From a checkpoint of a small transformer trained on Wikipedia: vocabulary 50257, 579M tokens.
MLP neurons of a small language model. Each row is named by its layer, matrix (gate and up: input weights; down: output weights) and neuron, and shows model dimensions 128-191. Each number is 128 + 32 x the weight over its row's rms, rounded and kept within 0 to 255. A neuron's up and down rows have the sign that makes its largest values positive.
After each neuron's rows, "fires in" lists the words (lower case) most often at its 100 highest values on Wikipedia text that the model never trained on. A number after a token or word is its count.

L5.gate384 [126 116 143 103 174 137 116  83 112 150 108  81 109 101 169 147 101 109 126 125 105 117 129 104 147 129 110 141 101 111  58  81 123 140 105 119 110  99  72  86 120 182 178 148  90 119 173 146 165 106 112 139 176 106  49 133  87 143 115 143 165 175 158 123]
L5.up384 [130 119 170 140 118 153 177 140 152  96 199 139 134 125 170  82 132 155 170  74 134 106 104 133  86 212  64 137 111 117  47 224 139 133 171 167 110 142 141 161 127 123 133  97 108 125 111  71 164 144  59 114 116 186 111 174 102 132  83 139 135 124 106 102]
L5.down384 [104 154  99 154 114  84 100 150 111 117 129 117 164 136 147 154 111 161 150 118 170 108 116 143 107 116 136 149  17 120  66 103 129  59  83 125 182 186  93  96 104 112 145 107 131 112  75 152 168 145 130 103 184  76  95  94 129 123 154 109 129 135 150 138]
fires in: "as" 16, "to" 16, "according" 9, "who" 6, "including" 6

L7.gate680 [ 90 108 126  76 166 105 115 162 163 153  95 155 154 174 118  70 140 126  76 131 127  68 102  53 103 171 129  97  73  64  51 110 152 147  90 185 105 132 117 166 139 108 163 125 142 115  96 151 106 156 102 133 196 117 172 165  38 127 111 132 148 198 118  68]
L7.up680 [ 94 111 144 185 189 151 130 151 114 211 123 113  78 101 125 145 148  85 149 129 127  84 125 104 109  97  83 116 183 157  72  87 152 115 126 136 131 150 105 111  78  99  96 181  64 157 144 178 160 111 146 124 108 137 113 132  87 143 104  85 161 189 146 143]
L7.down680 [ 90 166 122 124 166 122  91 101 145 145 161 103 133 105 131 164 102  84 108 108 150 170  77  99 173 181 184 151 102 167 109 108 123  66 107 125  97  65 133 155 144 136 124 136 172 181 135 134 126 135 145 176 186 132 151  87 163 108 127 100 148 133 148  93]
fires in: "to" 75, "helped" 5, "also" 4, "and" 4

L3.gate73 [162 105 148  95 137 122 181 175  85 100 117 156 149 149 123 130 217 129 100 123 115 208 123 193 146 121 139 118  98 148  67 183 127  98 174  85 136 134  99 137 131 141 100  98 164 133 133 145  74 138 101 138 119 154 139 139 113 127 145  95  96 147 124 105]
L3.up73 [126 154 152 121 133 128  85  97  82 157 168 108 100 179 117  89 155 129 160 136 151 180 104 113  85 101 145 199 117  83  96 147 104 124 169 155 101 139  91 135  80 199 120 113 103 186 144 119 167 167 145 148 149 165 109  87 120 109 175 160 153 141 125 129]
L3.down73 [181 115  83  85 176 138 130 150 104 124  95  83 101 182 184 131 115 183 110 142 127 141 162 110 159  49 143 125 112 138 142 143 112 157 155 148 161 146 126 115 177 129 154 125 133 134 170 135  65 114 146 139 136 195 134 194 132 128 112 160 162 115 115  68]
fires in: "can" 30, "have" 16, "only" 11, "able" 9, "qualification" 5, "reach" 4

L5.gate577 [127  96 130 151 180 204 141 117 112  78 137 115 174 124 164 104 120 126 111 103 184 133 170 110 164 162 168  92 171  46 146 119 170 149 157 153 119 138 146 114 187 155 127 126 157 117 127 108  89 124 125 119 120 101 166 177 106 189  95 127 138 132 133 101]
L5.up577 [140 126 118 167 114 118 154 190 126  45 162 132 175 119 137 102 144  94 107 155 228 165 154 165 152 152 133 114 134  64  84  95 158  64 149 183 108 143 143 131  71 111 107 136 125 138 117 148 128 108 149 159 134 111 128 204 132 189 153 105 104 143 155 137]
L5.down577 [153 135 126 127 107 143  79  97 132 129 163 141 127 173 165 143 162 154  27 148  98 133 214 108 118 152 124  79 180 143 154  90 138 198 127 187 122  93 149  91 149 145 147 161 125 131 142 125 154 112 125 162 122 139 160 148 141 105 120 125 144 123 153 101]
fires in: "and" 15, "to" 12, "in" 11, "of" 11, "the" 9, "after" 5

L4.gate645 [166 124 127 186 118 144 168 104 142  59 156  76 127 136 126  92 118  84 205 100 129 123  66 112 148 123 158  87 127  92 101 124 147 163  93 179 127 122 104 108  78 119 145  78  88 173 147 131 130  90  92  84 191 134  82 118 137 124 140 103  93 145 139 120]
L4.up645 [167 186 132 147 145 118  72  84 166 173 152 110 137 107  83 167 119  86 110  85 109 130 103  77 109  66 119 141 121 123  85 148  77 125 114 106 132 125  31 120 134 108 148 172  64 133 110 150  90 111 135 169 181 147 157 137 179 131 177  99 168 163  73 145]
L4.down645 [170 119 127 164 149 154 138 140  84 107 132  88 132 130 172 117 127 139 168 119 101  99  75 145  76 123  75 124  72 195  72 143  88 132  99 129 141 119 165 155 170 118 138 115 113 125 120 115 165 133 173  75  72 132 105  92 151 132 156 115 127 138 118  90]
fires in: "at" 40, "from" 17, "while" 14, "october" 5, "company" 5

L10.gate481 [ 95 149 182 113 103 105 108 177 173 153 103 174 162 144 116 176  84 158 141  98 178  70 153 122 134 174  77 180 105  99 116 123 131 165 149 136 110 139 135  40  51 173 103 182  92 168 101 145 122 114  71 154  98 129 131 144  78 135 110 138 123 130 147  87]
L10.up481 [168 120  80  90 135 189 200 127 187 102 107  88 148  93 107 129 137 127 166 159 153 155 153  82 212 139 131 147 208 112  52 125 183 144 127 141 147 126 107 105  89 113 170  85 143 159 115 142 144 136 121 171 150 110 145 137 158 135  91 183 101  52 205  90]
L10.down481 [128 115 174 141 111 156 115 114 111 149 116 139 142 154  91 157  77 118 111 148 106 122 122 146 129 115 126 136  82 157 119 223 122 129 107 163 149 132 107  83 124  93  76 121 139  82 121 128  87 138 107 134  94  77 120 140  90  95 177 127 142  81 149 142]
fires in: "to" 27, "the" 18, "can" 12, "not" 6, "would" 6, "could" 6

L2.gate580 [153  85 107 189 144 165 157 151 161  62 128 109 116 170 165 158  70 109 124 103  82 103 138 180  85 116 173 137 133 168 185 147 153 124 109  72 124 117 103 170 106 133 141 188 101 135 138 148  91 130 137  94 117 162 153 130  74 112 168  83 149 110 162 103]
L2.up580 [174 112 161  81  95 129 170 112 185 124  91 139 131  96 146 168  97  49 144 148  51  35 157  88  89 143  98  59 126 123 134 102 126  86 118 144 118 151 125 120 102 130 143 150 133 120 165 148 145 133  91 122 171 150 138 132 144  69 102 110  91 121  64 158]
L2.down580 [141 131 113  58 228 134 119 154 198 128 131 132 147  83 139 170 178 109  84 132 154 112  98  82 136 129 122 159 145 150 131 134 105 159 154 120 144 144 132 149 193  33 131  85 201 150  76 126 130 172 122 153 102  80 129 148 156 129 142 134 174 132 154 138]
fires in: "during" 19, "date" 15, "born" 14, "traditional" 5, "era" 4

L5.gate272 [ 83 123 127 118 146  63 182 126 132 173 152  58 141  45 167 129 131  92 114  98 111  53  84 169 109  65 168 108 139  98 134 119 120 106 194 126 105 133 156 134 123 159 146 135 106 150  85 172 102  98 156 150 126 122 119 170  76 183 120 134 162 125  89 121]
L5.up272 [108 141 156  96 128  97 121 112 138  90  92  90 155 148  96 117 135 110 111 122 116 152 135  99 148 124  85 132 143 146 155 113 151 162 165 115  87  94 128  66 130 150 105 204  69 147 140 138 154 109 103 162  41 159 147 197 135 191 155 157 149 136  97  63]
L5.down272 [ 92 131 116 123 171 123 144 135  95  89 142 140 112 108 134 149 172 138 128 136 129 156 100 114 117 107 158 204 171  29 138 109 133 113  57 123 152 143  73 153 115 153 116 165 165 130 126  99 155 141 120 118 119  92 140 119 136 108 116  99 151 127 120 166]
fires in: "on" 60, "to" 9, "in" 8, "upon" 4

L2.gate86 [131 142 165  62  80 153  85 196 173 148 107 207 126 158 144  58 134  82 135 140 136 170 146 179 159 115 139 155 157  95  77 122 151 150 148 129 122 159 111  67 131 127  92 154 168 142 128 159 130 110 137 129 134 113 106 145 136 145  88 184 131 188 113 104]
L2.up86 [142 171 140 115 146 110 133 121 149 153 133 152 108 124 131  84 186 139  98 104 152 134  78 206 107  56 124 144 158 168  31 137  73 147 122 137 125 125 133  94 149  82 121  79 209 132 108 155 116 142 181 147 145 100 199 147 177 106 115 202 159 142 140 145]
L2.down86 [107 114 100  81 113 127  98 143 164 132 138 111 113 117 182 148 103 152  96 125  53 155 136 176 158 116 121 102 166 153  87 130 123 123 134 123 106  61 134  89 129 113  48 138 153 103 108 112 171 137 128 171 145 115 137 103 120 128 101 201 160 118  99 175]
fires in: "did" 23, "do" 18, "could" 11, "can" 7, "does" 6

L3.gate571 [120 124 102 198  79 132 109 156 126 133 175 101 131  91 148  79  91 136  88  96 125 187 110 114 104 134 101 105 115 165 147 129 139 150 115 127 139 190 176  80 132 120 137  66  94 105 161 145 102  66 109  93  87 139 143 147 123 136 134  94 124 107 179 157]
L3.up571 [150 187 105 152 149 140 141 135 166 105 123 134 170  94 111 160 134 135 114 170 112 138 183 137 116 164  94 105 121 147 149  92 129  33 147 130  98  94 166 120 157 110 120  95 133 125 141 118 138 111 129  96  93 125 137 130 162 153  99 102 127  73 155 138]
L3.down571 [112 102 140  98 138  84 130 119  97 139 123 134  88 118  82 104 189 104  98 165  93 185 149 130 115 179 168 130 117 141  67  97 112 121 126  85 125 109 164 127 145 131 101 109 105 146 133 144 132 142 140  85 106 104 109 172  53  86 104 120 159  80  76 152]
fires in: "after" 50, "for" 46

L5.gate29 [153 138 146 134  41 141 120 107  76 119 134 116 116 129 186 116 144 120 120 118  91 125 201 134 154  56 167 148 109 109 121 110 118 224 172 161  83  83 114 116 148 115  67 103  89 113 108 153 172  58 110 113 132 155 140  87 142 121 189 113 142 108 112 140]
L5.up29 [127 145 115 145 143  87 133 154 204 191 180 178 156 132 146 143 163 109 134 135 135 117 148 113 146 142 125  82 148 137  98  79 123 122  92 145 138 132 153 150 159 197 156 131 144  76 149 127 122 160 123 138 123 177 135 201 112  90 162  82 121 118 173 119]
L5.down29 [150  99 132  78 129 111 188 124 138  82 134 125  53 155 114 132  84 111  76  61 137  87 120 137  75 113 141 133  55 120 141 122 135 139 135 135 114 111 159 112 113 118 135 124 149  96 142 127 132 129 149 169 144 128 164  61 100 104  81  88 136  93  94 116]
fires in: "and" 62, "all" 9, "he" 4

L3.gate525 [161 116 143 118 130 126 148 128 153  95 145  89 161  96 147 172 145 129  91  96 155 146 108 109 141 123  86 145  79  65  69 107 105 133  83 142 111 128  99  74  74 118 167  55  70 184  93 188 115 132 143 121 118 134 154  84 121 157 141 108  90 196 138 147]
L3.up525 [152 167 131 151  99  93 166  74  91 132 171 144 118 195  80 122 124 169  84 140 148 165 120 133 114 154 153 165 130  68 125 151 142 130 174 128 120 134 116 160  67 145 133 151 132 131 113 150 132 136 114 154 157 134  83 100 139 154  83 145 175 175  80 165]
L3.down525 [143 147 133 122 152  75  97 125 131 106 184 105 137 161 133 150 142  61 155 164 139 162  59 134 126 110 126 152 102 130  83 148 120  67  83 134 189 146 105  86 140 104 188  85 103 144  90 199 154 115 146 104 135 141 157 101 151 133 128 117 138 117  52 106]
fires in: "at" 53, "from" 13, "by" 11, "through" 5

L2.gate322 [119 156 129  91  98 173  98 100 111 178 171 142 119 163 123  82 137 180 135 103 145 130 116  92  91 133 150 173 127 144 130 140 103  54 118 174 137 123 125  87 152  78 138 112  69 142 144 140 157 115  61 164  63 178 182 194  97 150 102 118 136 116 164  84]
L2.up322 [173 157 122 169 141 185 135 180 108 143 103 114 143 122 191 140 194  94 189 127 133  87 208  98 118  98 143 123 146 131 135 141 130 169 164 147 111  79 150  99  85 111 178 140 130 143 108 113 105 117 140 139 135 105 124  59 143 103  98 121 128  96 139  87]
L2.down322 [203  84 128 173 177 123 134 152  82 136 109 110 110 131 166 118 137 152 121 125 179 126 152 171 104 124  81  70 155 139 122 164 150 127 101 141 168 121 103 165 151  97 126 176 102 117 188 122 128 103 168 108 167 150 142 140 196 158 161 103 194 176  85 159]
fires in: "radio" 12, "stage" 12, "tv" 11, "television" 7, "itu" 7, "kemény" 5

L5.gate145 [123 133 119  62 133  75 120 136  96 147 154  98 122 101 116  69 129  83  72 136 159 115  93 155 131 129  82 185 113  52 130 143 157 127 130 159 145 119 175 111 130 201 113 175 125  86 166 136 140 150 137 131 110 120 175 156 130 162  63 150 107 166 134  91]
L5.up145 [ 98 121 140 109 184 138 134 119 171 101 136 102 130 137 159 106 130 138 124 108 135 112 135 114  88 126 103  81 180 110 140 153 142 112 178  90 124 127 142  69 121  60 158 101 131 122  57 139 139 212 106 137 141 160 138 158 104 136 104 110 152 112 122  97]
L5.down145 [149 121 140 131  93 115  74 155 112  68 110 159 138 123 134 168  94 134 178 177 131 119  45  81 118 145 122 124  37 170 160 125  87 147  95  95 145 144 108 162 110 138 110 119 134 137 116  89 124 102 118 185  92 101  99 142  68  98  88  93 188 168 186 123]
fires in: "of" 87, "to" 7

L3.gate495 [146 150 154  89 154 163 109 106 166 137 113 134 153 125  93 159 117 179 103 108 115 143  84  82  82 229  67 125 149 135 194 105 149 138 121 148  57 130  84 104 114  97  82 101  85 169 119 106 143 133 133 139 139 154 159 154 100 132 146 131 131 114 171 149]
L3.up495 [ 87 143 123 127 139  69 137 160 126 159 138 139 129  89 142  81 137 110 123 187 156 164  96  84 148 178 114  81 148  80 139  96 141 174  93 149 114 131 138  93  77 113 165  99 180  53 127 169 151  96 159 112  96 100 101 102 173 117 151 108 152 138  77 125]
L3.down495 [107 125 151 147 151 178 144 114 171 114 120  89 115 140 147  84  91 132 101 165 161 181 123  98 118 174 157  48 147 133  89  85 144 137 108 139 139 169 140 163 114 122 118 103 114 133  86 184 158 111 145 153 132 156 112  97 148 104  69 159 153  97 189  37]
fires in: "it" 37, "not" 15, "i" 14, "she" 5, "they" 5, "there" 4

L5.gate608 [138 134  98 183 103  86 119 102 126  99 141 233 125 131 130 147  88  89 148  73 102 111 150 139 127 118 137 116 118 191 130 149  56  71 117 105 160 133 137 149 133 110 146 147 140 137 120 147 206  55 131 146  99  95 101 147 149 166 134 126  98 126 154  93]
L5.up608 [157 140 126 117 160 106 137  83 143 146 149 170 120 145 182 165 191 140 117 183 149 123 132  96 169 128 157 190 138  96 154 120 138 139 119 199 128 141 159 188  76 147 145  99 101  95 171 145 127 141 108 123 160  93  67 162 104 146  78  86 133 163 143 127]
L5.down608 [111 112 166 124 139 122 171  93 115 150  57 130 113  89  94 126 112  94 130  87 132 135 118 126  91 143 186 115 125 147 110 141  95 161 154 101 161 156 158 118 177 152  89 102 140 138 105 150 146 170  91 179 102  81 168  74 170 165 113 130  92   8 145 152]
fires in: "for" 24, "of" 24, "from" 23, "with" 6, "on" 6

L5.gate62 [141 132 140  25 172  90  99 138 128  68  86 114 137 168 135 142 136 107  97 158 140 132 123 102 122 157  77 136 175 125 144 174 152 118 123 154 134 170 147 139 118 149 121 122 172 103 126 116 132 106 119 135 109 178 165 124 122 112 100 132  98 147 133 116]
L5.up62 [ 82 132 160  53 123 140 147 109 110 159  58 129 161 140  93  82 126 135 110 120 112  96  95 132  84 135 102 100  96  90 120 156 104 107 127 141 120 152  98  85 165 141  80  97 108 156  69 145 157 183  83 114 151 127 112 124 115 158 127 191 148 117 174  93]
L5.down62 [ 69 123  95 134 123  70 129 199  82 175 134 101 116 134 122 128 113 136 157  99 101 109  61 121 159  78 124 189  85 212  87 152 111 116 101 132 172 142 142 118  83 148 103  95 136 116 111 147 111 128 132 145  61  88 167 173 162 116 121 139 147 140 154 138]
fires in: "of" 87, "the" 5

L4.gate617 [106 141 143 182 116  89 124 130 113 136 123 106 131 152 144 107 122  97  41 129 155 143  48 119 144 137  90  93  75 130 159 108 169 210 123 133 103 181 106 144  86 120 157 134 145 147 126 121 159  99 110 181 114  69 166 149 139  83 136 137 149 177  95 143]
L4.up617 [130 224 116 128 154  65 182 110 155 119 123 135 148 119  92 120 120 136 133 146 133 148  92 151  82 151 111 110 114 126 136 124 147 117  78 102  94 136 159  89  84  98  76  91 152 146 117 157 206 168 145 153 153 115 155 110 134 121  52 116 140 130 178 168]
L4.down617 [164  91 101 175 137 148 127 117 130 190 133 138 178 151 124 165 124 176 123 145  68 150 145 104 137 136  98 113  80 129 136 129 134 117 102 116 148 111 100 145  89 152 109 138 128 168  92 148 127  80  97 122 165 156  98 119  78 196 123 124 142 139 109  61]
fires in: "to" 32, "times" 7, "china" 6, "time" 6

L8.gate628 [142 165 121 208 124 172  94 155 167  87 111 128 194 105  74 105 192 155 139 104 164 174 160 150 128 151  98 127  98 139  94 159 100  92 191 124 157 146 109 164 137 178 109 149 121 168 154  87  86 164  48 106  60  73  76 150 111 156  79 103 136 141 140  61]
L8.up628 [123 124 191 178  75 108 118 138  92  78 104  74 130 148 119 145 130 128  92 146 153 137  79  86 139 162 161 154  96  83 142 104 114  63 117 133 154 155 142 125 157 111 114 144  71  80 130 150 146 124 159 161  52 100 105 127 154 137 177  66 114  98 106 152]
L8.down628 [161 199 133 112 124  88  72 118 161 114 122 149 127 105 151 129 186  92  80 148 125 132 104 119 120 145 124 157 127 115 109 124 114 145 141 180  94  89  90 161 143 135 120  73  76 189 171 165 136 105 148 107 146 156 155 144 149 149 125 113  94  86 161 136]
fires in: "at" 85, "the" 7

L3.gate641 [163 132 165 118 141  91 135 130 118  96 160 100 134 180  79 102 152  48 170 143 192 154 105  90  93 135  74 122 133 109 145 113 154 122 126 179  92 156  97 140 119 168  96 133 123 165 144 100 135 147 148 137  87  91  94 128 129 146  82  94 123 148 154 121]
L3.up641 [113 114 144 133 227 115 126 112 130 183 154  94 101 154 121 118 144 140 115 182 133 131 134 161 103 125  98 135 130 127  94 105  96 123 149  76 152  93  97 143 122 181  59 192 105 169 129 132 176 178 203 158 117  94  92 115  72 157  72 175  95 198 137 120]
L3.down641 [148 150 133 200  77 124 138 114 117  87 150 146  97  67 111  93 110 155 172 112 130 123 121 119  69  74 148 181 107 137 143 123 142  91  91 160  70 138 157 145  72 125 126  77 102 160 119 141  92 161  78 190  77 117 109 168 104 123 137  75 153 116 137 155]
fires in: "also" 57, "career" 8

L2.gate695 [107 125 180 117 121 116 137 141 177  61 171 131 151 151 126  89 141 112  99 120 162  81  99  61  88 203 111  92  86 164 150 130 104 152 207 211 140 200 112 116 110 114 131 123 140  51 134 129 130 112  82 167 188  73 140 138 134 189 115 154 153  90 100 110]
L2.up695 [114 123 137 210 144 134 154  93 104 141 119  89 111 145 145 149 108 136 111 133 173  99  56 103 149 119  63 120 130  62 164  72 123 220 118 169  68  92 109 114  93 178 183 137  96 136 151 123 134 111 169 125 122 145 143 114 153  96 177 129 184  98  58 175]
L2.down695 [122 153 134  58  87 142 153 145 165 110 134 169 155 127 115 112  87 157 130 154  94 129  96  95 117 138 144 161 150 197 124  91 117 144  96 112 168 116 119 160 137 116 141  81 167 140 135 176 106 149 132 111  92 191 202 150 169 151 159 108 146 101 151 176]
fires in: "not" 92

L5.gate664 [144 169 122 182 102 165 105  62 124 128  98 102 120 124 156  92  86  49 112 153 148 109 149 163 145 142 101 120 104 131 110 162 133 138 130 102 179 149 156 111  92 136 134 127 120 103 133 145  71 121 131 157 182 150  99 115 128 129 129 143 119 119 100 132]
L5.up664 [193 121 122 148  89 183 142 139 158 130 162 140 137  82 125  96 167 172 200 217 115 104 141 120 113 109 112  92 130 114  58 178 159 123 155  91 166 155 146 175 128 126 106 101 204 101  99 154 165 183 121 144 154 138 125  75 135 103 122 105  97 102 208 139]
L5.down664 [115 125 116 126 154 110 111 140 139  81 167 127  77 178 110 171 133 120  70  60 118 127 133 153 134  94  97 132 155 204  87 121 140 200 109 130 107 121 135 114 142 124 161 117 121  82  97 135 130 102 147 137 147 145  85  89 148 182 138 147  51 128 123 102]
fires in: "with" 44, "all" 8, "result" 4

L5.gate480 [175 160 119 190  91 153 161 181  99 123 133 122 135 152 137 108 115 131 109 124  93  95 212 198 126  84 125 163 124 113 142 110 131 125  89  93 107 133  58 122 156 154 105 157 111 148 125 129 152 128 134 124 139 111  50 144 128 182 118 114 111 185 147 154]
L5.up480 [120 151 107 172 111 138 148 101 118 113 125 134 118 192  77 125 114 150 108  88 109 161 122 140 124 112  90 114 125 112 148 107 106 169 137 108  79 159 132 116 157 116 193 128 199 121  91  81 135 132 120  92  99  84  89 172 109 142 113 127 156 137  76  80]
L5.down480 [130 108 146 171 137 145 142 150 143 242 119 153 176 119 131 115 170 118  98  93 101 143 160 151  63 155 128 153 137 128  37 114 148 127 143 114 107 118 114 129 181 125 153 140 167 128 228 147 126 160 117 148 191 112  84 145  68 140 143 178  62 142 144 131]
fires in: "of" 99

L3.gate147 [168 168 114 125 130 148  95 152 112 204 156 123 161 172  98 118 102 156  97 100  75 155 160 124  84 123  93 115 140  86 127 102 136  66 181 141  70 100 186  79  76 103 143 129 123 126 141 131 133 155 132 114  98 214  50 125  98 173 135 159 135 120 128 110]
L3.up147 [115 165 109 187 100 100 142 121 124  99 140  92 114 104 193 131 108 161 142 141 149 175  99  83 125 134  54  53 121 139 181 127 138 141 163 179  91 149 116 147 163 133 160  89 138 127 132 113 137  99  99 141 117 108 142 123 159 161 120 136  84 155 154 140]
L3.down147 [134 118 107  90 131 120 136 106 103 148  95  82  64 107  91 112 107 148  82 182 110 130 114 105 102 162 149 183 114 114  71 118 114 115  74 184 204 131  68 212  71 121 173 115 151 147 149  93 107 134 163 120 179 131 117 150 116 126 166 106 155  74 122 170]
fires in: "after" 29, "when" 17, "during" 16, "if" 9, "of" 8, "since" 4

L3.gate385 [ 70 195 140  87  92 131 113  97 128  84 119 172 139  76 134 101 167 120  94 142 150  94 149  94 138 143 140  99 189 118 110 116 119 181 151 190 167 154 145 109 111 153 169 112 134 130 145  87 114 106 131 114 141  80  55 164  72 128 116 150 126 122 156 147]
L3.up385 [101  93 104 150  74 171  85  82 131  94 167 131 120 108 106  70 126 148  95 166 154 112 144 165 105 136 182 151 196  78 114 151 126 124 132 124 167 132 118 189 158 121 106 179 178  72 143 128 124 109 124 143 133 117  96 123 165 114 169  94  57 142  89 131]
L3.down385 [ 87 121 130 131 145 127 160  56 115 108 158  64 146  94 145 154 117 131 106  69 140 159 108 152 148 167 123 192  76 128  95 133 114 131 153  94 123  99  99 109 137 136 133  76 118 169 122 155 139 127  93  94 112 118 122 139 132 168 122 153 158 110 171 149]
fires in: "many" 16, "all" 16, "number" 8, "percent" 8, "million" 8

L5.gate207 [143 125 101 113 148 115 110 165 184  79 129 101 137 114 134 145 165  91 109 181 140  80 149 140  66 146 125  71  56  88 156 140 120 157 111 137 145 132 175 150 111 126 146  79 112  98 149 190  99  88 127 179 111 170 154 110  86  94 130  79 131 136 118 151]
L5.up207 [143 183  87 104  78  77 117 128  99 162 106 123 126 123  69 153  79 158 113 186 142 134 171 112 111 107 153  78 110 136 198 124 142  66 140 103  57 133 116 123  71 145 149  58 159 141 150 134 104  90 185 174 148 191 180 163 140 114 103  94  87   6  69 121]
L5.down207 [132 141 130 176 119 152  67 145 155 119 133 145 144 145  51 120 102 104 124 170 131 109  18  93  27 101 123  73 139 145 114  82 139  86 161  88 120 145 155 137 171 169 163  55 179 173  97 152 109 148 169 145  86 221 128 144 141  90 158 102 142 108 161 155]
fires in: "after" 70, "before" 16, "upon" 8

L11.gate239 [152 166  79 203 136  87 107 132 117  81 168 188 141 161 123 133 128 151 136 111 143 152 138 179 129 157 171 108 117 139 139 117  89 111 148  97 121 146 153 135 138 109  98 177 139 160 114 120 222 119  85 153 110  99 102 136 134  84 124  65  72 151 120  99]
L11.up239 [144  88 162 159  88 136 137 106  97 154  75 115 110 191 113 145 111 119 124 147 149 137 191 138 124 130 123 128  96 133 121 133 112  92 183 111 128 123 144 122 135 148 139 114  86 109  97 120 112 114  95 159  93 125 111 186 125  96 117  61 156  97 116 126]
L11.down239 [153 109 134 105 123 134 138 157 152 132 125 141 102  90 126 120 155 137  95  90 164 125  98 118 121 134 117 134 121 146  70 123 156 110  71 102 120 108 195 124 133 125 178  97 148 143 120 110 115 145 113 130 145 140 114 139 109 153 118 132  99 102 135  98]
fires in: "for" 30, "on" 19, "of" 10, "during" 10, "at" 7, "to" 6

L3.gate330 [146 204 117 135 140  95 119 128 124  93 130  87 106 217 130  94 130 168 136  96 111 135 117 124 104 178 110 132  75 120  80 142 113 162 162 117 110 119 107 146  90 128 149 127 127 139 132 119 171 136 125 145 147 149 131 103 125 149 123 165  63 137 146 114]
L3.up330 [ 98 127  92 157  86 129 148 150 118 100  97  86 127 192  88 118 107 180 142 162  79 182 102 165 108 101  52 177 110 140 139 104 129 110 134  63 138 124 153 133 100  87  95 164 189 101 115  84 126 130 148 149  71 113  89  63 151  94 156 205  77  99 113 114]
L3.down330 [108 139 114 130 135 163  74 154  65 148 122 114 147 119 124 169 115 138 185 125 162 127 145 200 188 175 167 172 123 144 169 170 156  76 152 201 141  79 120 159 123 161 103 104 127 105 117 176 126 125 148 101 137  91 134 195  57  92 109 145  98 129  97 170]
fires in: "won" 19, "round" 14, "win" 13, "racing" 7, "winning" 6, "lost" 6

L3.gate439 [158 143 144 228 115 161  87 177 143   8  95 133 135 171 107 141 142 124 114 124 107 152 202 117 140 141 134 121  99 150 118 146 147  81  74 134 161 137  84 180  96  93 106 130 150 163 141 127 109 136 164  86 167  95  91 117 108 107 137 142  91 170 194 129]
L3.up439 [159 122 127 146  80 136 141 124 172 169  81 110 150 110 175 122 140 153 114 152 129 151 119  89 172 122 143 101  62 167 115 128 105  90 131 162 115 151 113  94  92 132 143 134  98 108 118 151 128 136 108 118 122 132 118 113  96 159 121 159 169 155  68 103]
L3.down439 [139 130 175 104 140 110 159 162 161 150 125  87 149 140 150 119  74 138  73 110 145 111 134 189 101 129 122 132 147 171 117 161 103 112 132 119  99  98 177 111 116 161 129 127 100  73 115 181  95 130  98  83  99 146 147 187 107 191 122 121 166 122  89 166]
fires in: "university" 40, "at" 18, "by" 18, "team" 6, "school" 6

L10.gate164 [126 109 172 103 134  86 133  89 103  63 100  21 116 174 119 143 113 141 188 110 144 140 142 125 121 110  46 126 110 125 162 130 110 113 120  99 180 135 139 123 137 164 109 165 114 129 144 118 122 132 126 143 107 139 124 101 141 110 169 171 103 135 165 137]
L10.up164 [128 128  96 168  86  65 170 122  70  98 140 134 199 182 157  97 137 110 115 152 224 102 108 144 130 142 196 127  86 109 100 141 103 114 141  99 198 185 121 131 131 134 102 114 125 174 140  84 137  94  50 135 161  94  82 142  80  98 132 131  96 152 137 181]
L10.down164 [ 81 175 121  71 157 107 121 132  81 135 102 122  98 102 136 183 140 156 130 106 116  95 118 142  75 125 178 130 144 124 100 113 152 101 118 122 153 130  45 165 112 209 139 106 143 102  61 101 172  94 123 139 146 171  90 100 132  86 121 125 103 125 120 104]
fires in: "in" 88, "into" 4

L4.gate433 [171 138 140 127 141 132 156 116 161  94 120 108 150 132 108 108 109 123 160 112 150 116 154  97  96 126  69 152 133  57 137 133 122 162 116 139  97 157 191  56 143 118 144  97 138 120 152 149 156 103 124 155  91 156 146 172 114 102 108  98 112 124 174 145]
L4.up433 [129 128 114  73 125 185 152 166 144 199 147 172 122 120 155 150 114  48 141 122 158 186 173 185  80 149 144 168 172 115 176 112  96 175 127 179 134 119 153 140 130 173  96 126  90 179 150 109 120 109 158 119 125 171 106 131 118 136 112  97 154  95 201 136]
L4.down433 [132  88  76 113 185  84 139 168 103 129 159 151 148  67  84 181 104 112 124 177 178  69  82 133 131 157 115 106 153  85 172 160 148 140 138 187 154  90 119 167 135 138 113 193 169 175 178 131 127 133 105 161  64 119  96 120  85 137  56  92 122 171 126  61]
fires in: "and" 76, "then" 7, "finally" 4, "also" 4

L3.gate4 [154 136  90  86 151 189 119 118 136 169 147 182 132  93 147 123 122  69 109 151 143 140 163  82 126 114 136 139 120 125 138 156 101 168 120 146 153 165 164 121 128 187 166  74 106  82 135 112 107  80 154  98 114 142 130 113 165 101  76 115 136 138  81 167]
L3.up4 [130 204 122 109 169  83  89 169 160  88 131 112 150 138  99 121 141 184 160  89  86 113  73 119 116 141 168 169 163 145 111 136 121 103  84 148 151 153 154 117 134  96 134 126 159 146 107 179 162  97 177 125  35 176  23  86 152 143 111 176 137  87  94 165]
L3.down4 [177 102 134 156 159  81  92 147 124 128 129 219 154  65 139 127 132 124 138 130 143 115  66 144 167 152 120 100 111 165 104 161 134  92 111 125 130  87 143 107 141 107 104 105 143 189 160 175 113 123  86 138  94 164  95 150 120 178 108 119 112 154 136 136]
fires in: "for" 32, "served" 16, "coached" 4, "joined" 4